config = dict(
    n_layer=10,
    d_model=448,
    n_head=7,
    n_kv_head=7,
    head_dim=64,
    d_mlp=1216,
    vocab_size=2048,
    activation='geglu',
    norm='layernorm',
    norm_place='pre',
    norm_eps=1e-06,
    positions='learned',
    qk_norm=False,
    attn_scale=0.125,
    bias='all',
    tie_embeddings=True,
    parallel_block=False,
    extras=['capped logits'],
    init='normal',
    init_std_qkv=0.017,
    init_std_o=0.0038,
    init_std_up=0.017,
    init_std_down=0.0038,
    init_mimetic=0.7,
    optimizer='adamw',
    lr=0.00141,
    beta1=0.9,
    beta2=0.99,
    weight_decay=0.16,
    lr_head=0.00603,
    grad_clip=2.0,
    warmup_steps=204,
    schedule='wsd',
    decay_fraction=0.81,
    decay_shape='linear',
    final_lr_fraction=0.0,
    batch_tokens=131072,
    seq_len=2048,
    doc_mask=True,
    train_tokens=520800000,
    steps=3974,
    dataset='wikipedia_en',
)
MLP neurons of a small language model. Each row is named by its layer, matrix (gate and up: input weights; down: output weights) and neuron, and shows model dimensions 320-447. Each number is 128 + 32 x the weight over its row's rms, rounded and kept within 0 to 255. Numbers have three digits each. A neuron's up and down rows have the sign that makes its largest values positive.
Before each neuron's rows, "fires on" lists the tokens most often at its 100 highest values on Wikipedia text that the model never trained on.

fires on: " |", "w", " W", "b"
L7.gate1127:170162085126057152134136092087095117134151102177118116169172104132141136101094168067066137117108100090144203115166099169048187116072176138066128133169159059120112111096127131148155093127114143109142105093141145127141153124115131106166194130138168072108118159177133136065129109093180136128128216102164122191097158145132120087114092131170144114138133092136114155122140142093048116119158
L7.up1127:183099134094106101133098108041140208135165144133114122122097135104113108143120140118051124148127095110103167110147104188082119144187112125140140133153162114121137081153139217121112093116091074166123080113084094135120131118142138216116140171136127098086097140156121177142104155117123172096070148093129103135133090094185083163084084088124166110074131096159086106137190181068130145144133
L7.down1127:122117156123140125140142075137095143116104156159118066142104155155121146156162089153111116169152107100087121138082111098188174136083125115065145164099104082123174147116109141122163113078122103087105135122004117118161140112135082147107150153143108192126144080129149181129123057138163150094108097148195108118182114122170093130085170148159158117136073128169148159123126076126155093100102

fires on: "ho", "ri", "el", "ell", "hi"
L7.gate353:163105160090153140116178159129147162156160122146075136057080116124156153104153156134162111164102160124160132147072103193082163112112074109119079097145147163130061126091198151199115159066127150109177099142140110180147100108174132112084156119116053095107097154151119109130173167113157153091106196146176095088129168060225111056135119138081113115131082130169131134146169100077108093130108
L7.up353:137125130108106116099098092165111170113072112104117167095094101132187126174128098123083169121141198059157116123188135077111172130120144159089080172173131082153070079132119134114176103133122166125206126138152125097110107091134136132145071095106099070079154115120223125126162156091075108101166121092142095103167163122149119153124112162094108135147134151176096139099120088105088118112127
L7.down353:146112113094130172168153063135114076130110133114132129161102115074145165100132123153126155123120141138137117062170096091138165164143122096160174113151097165148179084169190156105090117110149137141097125155193111075121091124137122150108133110150141143065105095128111180134139137118110109152063120150094091190131121158098206104108163124167136173145106130152177118153136113147189115103146

fires on: "d", "un", " un", " just", " pre"
L7.gate257:139112128131138153143212044165111088169081131075145124156122172165106084100067074106058127096152129150164132149118090143079087146102182182097054119073139155117123130123200125082144124102091185149101141110132140141176111099148097132132109078112131110131087065091130125132120086124122133185081061123158185165104130180198202099144085167204127107105148174159172071138114120120137115100183
L7.up257:107093140102129112120112147111165087158080157141168163134126142194130141117129130163126122142169183100111093152164107176160115206121110107112173140100148142109073103159133128114113135111170052167097169109107164178149098167121185123154152119148134143102142129071139120136149105117115137207156091122133167094193134123144103191109119141100111123103111125142111171159172150081162075056125
L7.down257:126192077129119209163128162166093121218098151136100198133101133098126115158178112124071061132131094061085097168107100115127142154123097161155130123117149161117131081115105132074150141123135101109150119090154123174107075173111099134126161125112162107092125135064150173110151082075134103128128131111163159207139136151135117125058151140169104106122134124170135137153124118123133129133122

fires on: "ri", "o", "ot", " |", "ak", "ro"
L7.gate358:172100173087131140173157113115097155122141128148087102101172143152107059136152100153084099130133142106152151154162152184100182094115171196135040163077146146151128108089142144125179093121199139149119097126087181137153130106174191194038110145085122149111148093185099124138103115100160157082038118125170170144114113183155155086070092131158159119098123139113140084143094150114163111183195
L7.up358:158111169108114157152107080143111124127177060109089098107155117148122152095102182119159114170049148170147140120083175153188113166124077120124086124124105118133108135138106160158114102082208130080078142110126151136140117135180116139051128123165127117123131158121129124138131041170150179119140112130106155115129131051115132119073079163075136153075175122141148095090069155155137130129053
L7.down358:125129107100170121124130102123097119109055114167140079118216138074099124134148137140193139180126132063152068158164117125125192086205143181099092119111130138140130152179118102121153060094112107082153097151155146133145157154194109129165115081165134145136116057131146140056131116106082170153150158149091165094129098163158126122146127153182161084109148146115114119203089195104145164105145

fires on: "day", "time", " season", " month", " year", "ian"
L5.gate362:097094124121164111099101150125141121142177159138110175136118097093087094115104112180164169146174165167195197088113044199137052168110136138150086140134089136089143124099114110124082126087151158123078064126151128137152148100209196162041176113119153137186097114150127095086129094143116067123050103154111212110095096135168110080154138107125199107177066084126109145120075114047121153142111
L5.up362:128076125123171133130119097100136152118201100161149121131148083128136152096046076133162104138107160118152120113122101164117117074141169194134103097157192107135170168065149146141156130161108136098109166093123114117174093122060120099103066176097150139118110113136175142110089072124093116122141146116127106120185196106124132122111137150223131130119162125163146091083136145153124122064122
L5.down362:127075117097139092164152179118141169106150169096103124143151135100126151217132113177180149123108127147150220108054094192087150150172086211132089089102120164154126146096138140190083086133126103149092105142210105137137124129222160155101180163115165125142120058138126124110116107149151051076123147148156156104145087113152091030096120122109128100170084157094149131112116179109149133141105

fires on: "ing", "ed", "x", "ke"
L7.gate621:134144109120147124145137121079131142159163137126112120141164145081130174150153098088136118103070193151118119093116148132135124176129059101112102167119091109109160126135218080095112166162091165134105076168109169177173158156173239116108153101142130095115123189105077089149088122104105140130180100128158150145135128088166119104097136097100100116142135148162097128106094094155120068124115
L7.up621:133137079150122104145143136190165070096156119129139085123128072171090095149119093148152102163081173125102096148103150152152078156130151209124123142132121157111068123136108095075122093136120155206058149103175156176160147133120192136130088090085120133126157127170113112091151125118098133107141162154145159097126134153139135144089136133189134152181103100187124141092069159136141153122098
L7.down621:095101076125152172094151087145116127092113118100116158070133116114181100129123143152074149092156043131119106154159146062100169118143079179139118110136181107105080134173138174130164078088083064147129097152153127109146096118088168118134146124109232128122170139154126168140173091095091111129085140125116131209117105168103163073157186130157106143201117106073144176079172116171102093105129

fires on: " |", " ", " C", " V", "and"
L7.gate1148:167073164060138118123075098083147139115151167123136129185115119105081123199141120121082126127143110073201139149135107138121165060099118187154134154128146148099126061123150111050082107158186093131123114101144207150103149134178062162161186142098187130104145151095105109148156147153121194116113162102157129150109158107135126131085087148116137111105136129127139159125127144146141104158181
L7.up1148:138147143135109138079097140126173118122169098103108173119146130070099140145168176094081133093133127051148158167140146184123158097119104084167177136124144140132054125112104120127130079131191142150155126055110129074065111126128144168166103160174108061085139124135107129154131184112103180142105148133123209107100106137138127108089119121156121134103154123144148091120159130139156153114214
L7.down1148:131203122123115131124109131110143131139143100127128114113101147178134138073150121135114087118135071112124098104117115130147139173128127142119060146149137102099099198091093092124145075132134090130117062145133087199104154121160151094104122127167174152125104116160081155121124068144138160116127138129143122141143144058166123157144145208137091081115033120097148147156165101124101126096093

fires on: " years", " season", " year", " War", " century", " Championship"
L6.gate10:102156127126094117124110168115128065145148141113165185149082130100140089079115208136124102162147156103099255118133182121167129209099156105091071116169117095135157126136109169118195146126131113194141171152128072101198124077117186135136191089104136093204166116130101146093132093161149074159075131164132141169109136125122095147095146137158168150204123114129137147114104123124123106099137
L6.up10:138117112045128132130132107169072174193105121148167093125146097143106088135064113128205105108089159102145115095141192116125096163120137151125108181127147142170165137084124150147156148115084131073112147114105119164080140111113163060166134120173123118155151131103105167129115097131079093128184154071111105140129118128112107148106197139106127106145098084100107118110148088060137146104149
L6.down10:111075096119125074082185067114144117103157112075095154171134152071192138142201208121101131111167132150106138117127120132076154086144105077139094163096137129123172165178105137112136132110142106174106129163069158154196152112157141172066133108116134122196159131152118112131125120134111140134123137181143094199110128122132145189084103134132165074161118137110144140139113157131127149152173

fires on: "ing", "\"", "ed", "es"
L6.gate913:112096071151127105161099109103145125149055109117126111127119122082120131093194123036109101078154086145117142173158053105126100198104087084137180180115137172104136158199160136142093142129153125119099124145205129114119158133147124134192138169161133111125116127141090103145113099139078130164091182176124085136121139148182157158077141138068174114097104104146143083171094137133114104168118
L6.up913:139127171193119110157106122107078154107143111137101097164143107191156182089142098159124057103181166136131110146141117084106111099144123167143190156174125116143122099147109103111136122108046120133092162149110064093201142103114103135131177141104096178075113157135159129110111127103176139114169155097147156145144177119151070167089059109134143104125051111157150091091143117147093155143175
L6.down913:112138108172180122051097141112110127097087204097150141194097075092146081077095173112120132100156103119097141161113118097124139139094131151149165123118142090147135168152153115149108132141136112188113145184077131162117081118080133160129104103101193129108126132137098141122083078178166100133149119108157145152208168138181125139102114137114106129135133118121090128172097151157118066118144

fires on: "ed", "ing", "s", " with", "t"
L6.gate548:092064068159169094172126168100144097193091115091180117106113134123136152102157152103054130155083115154113117152161066094165100137177119054113138138119079134130136104106126123130159081167115118102138110164114151182144147168116200171129123122084158080103121138159104066113128125121130129135085087110154129157153142080158116134144161146139169125109071158117094078115144128123118138100151
L6.up548:143122083156177120112147136197065106144134139138167134185169082159141117125133141091126098102141106097121187132136076090094105137097127151117193108103178136137157094062095111141115125103075122193090084158126061107135135136073114182153106129171125168091128119174163139131085149122135143117120166177155072148117188099166120140096151138139149139163132053169171132153142181127121127093103
L6.down548:159160102182086148106120126076178121065138102081152159132132127184128072153104155121142186061094141125103091125147139068102122077094098138219173115091091137121161109138108194147147118147155131163079080144178149147143117155084103146124131116169164099099149079114144110139137109136128099184146141112129190162174169076126115112145107086125145139134204148104112145149095135144142134150102

fires on: " an", " An", " /"
L6.gate1198:118121146154125174119122172083116104155091087098164121127120134133110091198138117116145116127204079112136129104121102099073079178091079139190090191108115118140087159094136129074165125146140129096066149092150146160156160095157124165167102095123092171147076113122058167119145104138118180205062110101160051160146105130156147070089072137166059106084126134147181086186171145106169092148115
L6.up1198:101133178115115091152173135094162079141143111129134119099159129108108122066127080174123105154164180173076148190121081119108160083143144110220121163118120060132108191087139066079163139160085148102223163167095150144165134147128133089133159129101143143134090136111046123086134113094175164141084119162161131115109132130138129084115111117196135154120122194116164128093128132124120142108153
L6.down1198:135096132166149059163154131103136117139132142057090128157134107184078136153146170138099144091115134137098107128133097069124115161148152119172195201134131102117073110073083047108155083158086147060162165132174139102110134162115147133086090111129133122127107091109111128130114104099051159124130092102192168124140138132084071085088078144196130140208127158126182129142129159100179149146088

fires on: "ed", "L", "B", "C", "ing"
L6.gate812:099169085072149130159116119085087095131105146108178086081110085079122141140114105153137141132090187161161071131123110104160073140139140091096096176127083095083134126122166163082102127140093142143107153079144156152119144109132147120146163182100132119073107147142112127109151165097052111177151121112138123171094140132112136152129148117061139089142176123111094119121118136175111126154179
L6.up812:136135093132125146101119112103151097130152085164111126143100067161131110115112117119078163102175176096069160086128101130110087196116124156076140092128111114147131098142131143109119115069100131145147123167165136120119128163072174145209169157164132122155124129146167106079133130094111094134151148136124146212109056139118094188151088128043079118172106128103157150155125106162146111130155
L6.down812:113052165175112131141105135159203145120099191122080092130148090145206117138084103090108158140139110184121061200144110122167151145108107104115182094139111121109185111160168146122130165169150137193089099145143081104198113156080077159155105139093130112115144155096112084127110135119155144153043039090089156140113158155141134117159122123129084150102179136141158109142092109162131139134086

fires on: "ist", "il", "th", "j", "id"
L5.gate354:104125131110126115159076137167126132061201122138134119088151130094089133154131085134153113143124135119192077138145114148205150112139084135117072163121106113139114148127149193170094178114216123098091196139156078155072166089155124166010125105148085147151096147130140102123143152125102130095185123157147158144103180130151087123151163136064128117121097140115084179200071090146139096107128
L5.up354:091179115166148174148115108136063172123093144117180144090127121098090201175205180155127102057101137136110084143134081128141102087150099069183103169131114149150070181111096164094184142120133129050081098121104124137167120102133098157075155124157122152097092145140119063076153096115166149111099095140130182104131098138154106126155136107100068077085171117120149227148121084068130132141136
L5.down354:108160087172123123149121086140187123056119098198109104079135114133114148141115183103108151140122114108102112110103163159073116093094144115120094116147105163137149121131039136123154138138192100191155074112169144088152123170083107145178113183187075150130092185084125125111079110146166192106117102152247095165142154128170097122141178123131153119139126122171157157177168117146091087120210

fires on: " |", " ", "ri"
L7.gate873:130121140129173162094162149094096143140149177137121106169124095156105129157156105150078098107071138070124153188131102151110156138102112187169104160126129143114120085122164087131148113143116140117135074118089126182126147098166135127077114126095101115158109094120128109130102050180103128131130123157163204102108125098136153105107154139100217073127178045126127111124147144157141139172143
L7.up873:154135133108056143185111123135138139087136151099111113128083102094133200153110136107113124142143089101187117170135142163111146125120167114106129182156153120152061144082150137105152112102128105065125055159144118123159140095160155209102116136111132105186122100160155180176056113142145232130071182071110174140142131098193187077079080124121137135019158148138113166171131131068138115155101
L7.down873:119142119065106147167166187144104146148117101139164131125163081159123143139114110123067091104205126077147161101122151146167108148140132146093051164111129139078168125153095132113102071127127158136108061067076063137129132104156109104117077117147205169132087100119131081143154119049120158111114150080187105144175124154132067112158088168117144082144080145129155183124096162107125163088106

fires on: "id", "un", "li"
L5.gate495:145158161157118200147099130173120097136150154134102179164126097146106120142144101134123122115146128089119094123141151128157142177133066151055131148120102177128140109145180117095129135143126159140058104153098122113148130136156198147069128047093087120153155153111085081122139120133089126169123047172123143138059167146143159141120094132103094140090162170138146168170084061068113138102074
L5.up495:138184114183115079149100079179173120101118181144178118128156122144085136117093157176108136073135114102140099128142118109186144155153068141134174127141127148105079125071180199096173152136161097160114098130130193140193134163113141148147192127161092155046158107151155080118148134146115118148157078180124171147123156154181085105102115128120131172115108119154173188167162139155076103092077
L5.down495:146127015160101140153134153137202110089112093091174137165129149121162125190114128103152139139123163126066151108120146149133106096166129117104159136178084116102151152163119129109147076093151101184171055158083118184155140084133078161148129111111108158074075172163153148094119093141156100062076146148107126099116113138150141168113135151170206108132118116152091116100132098146109093161116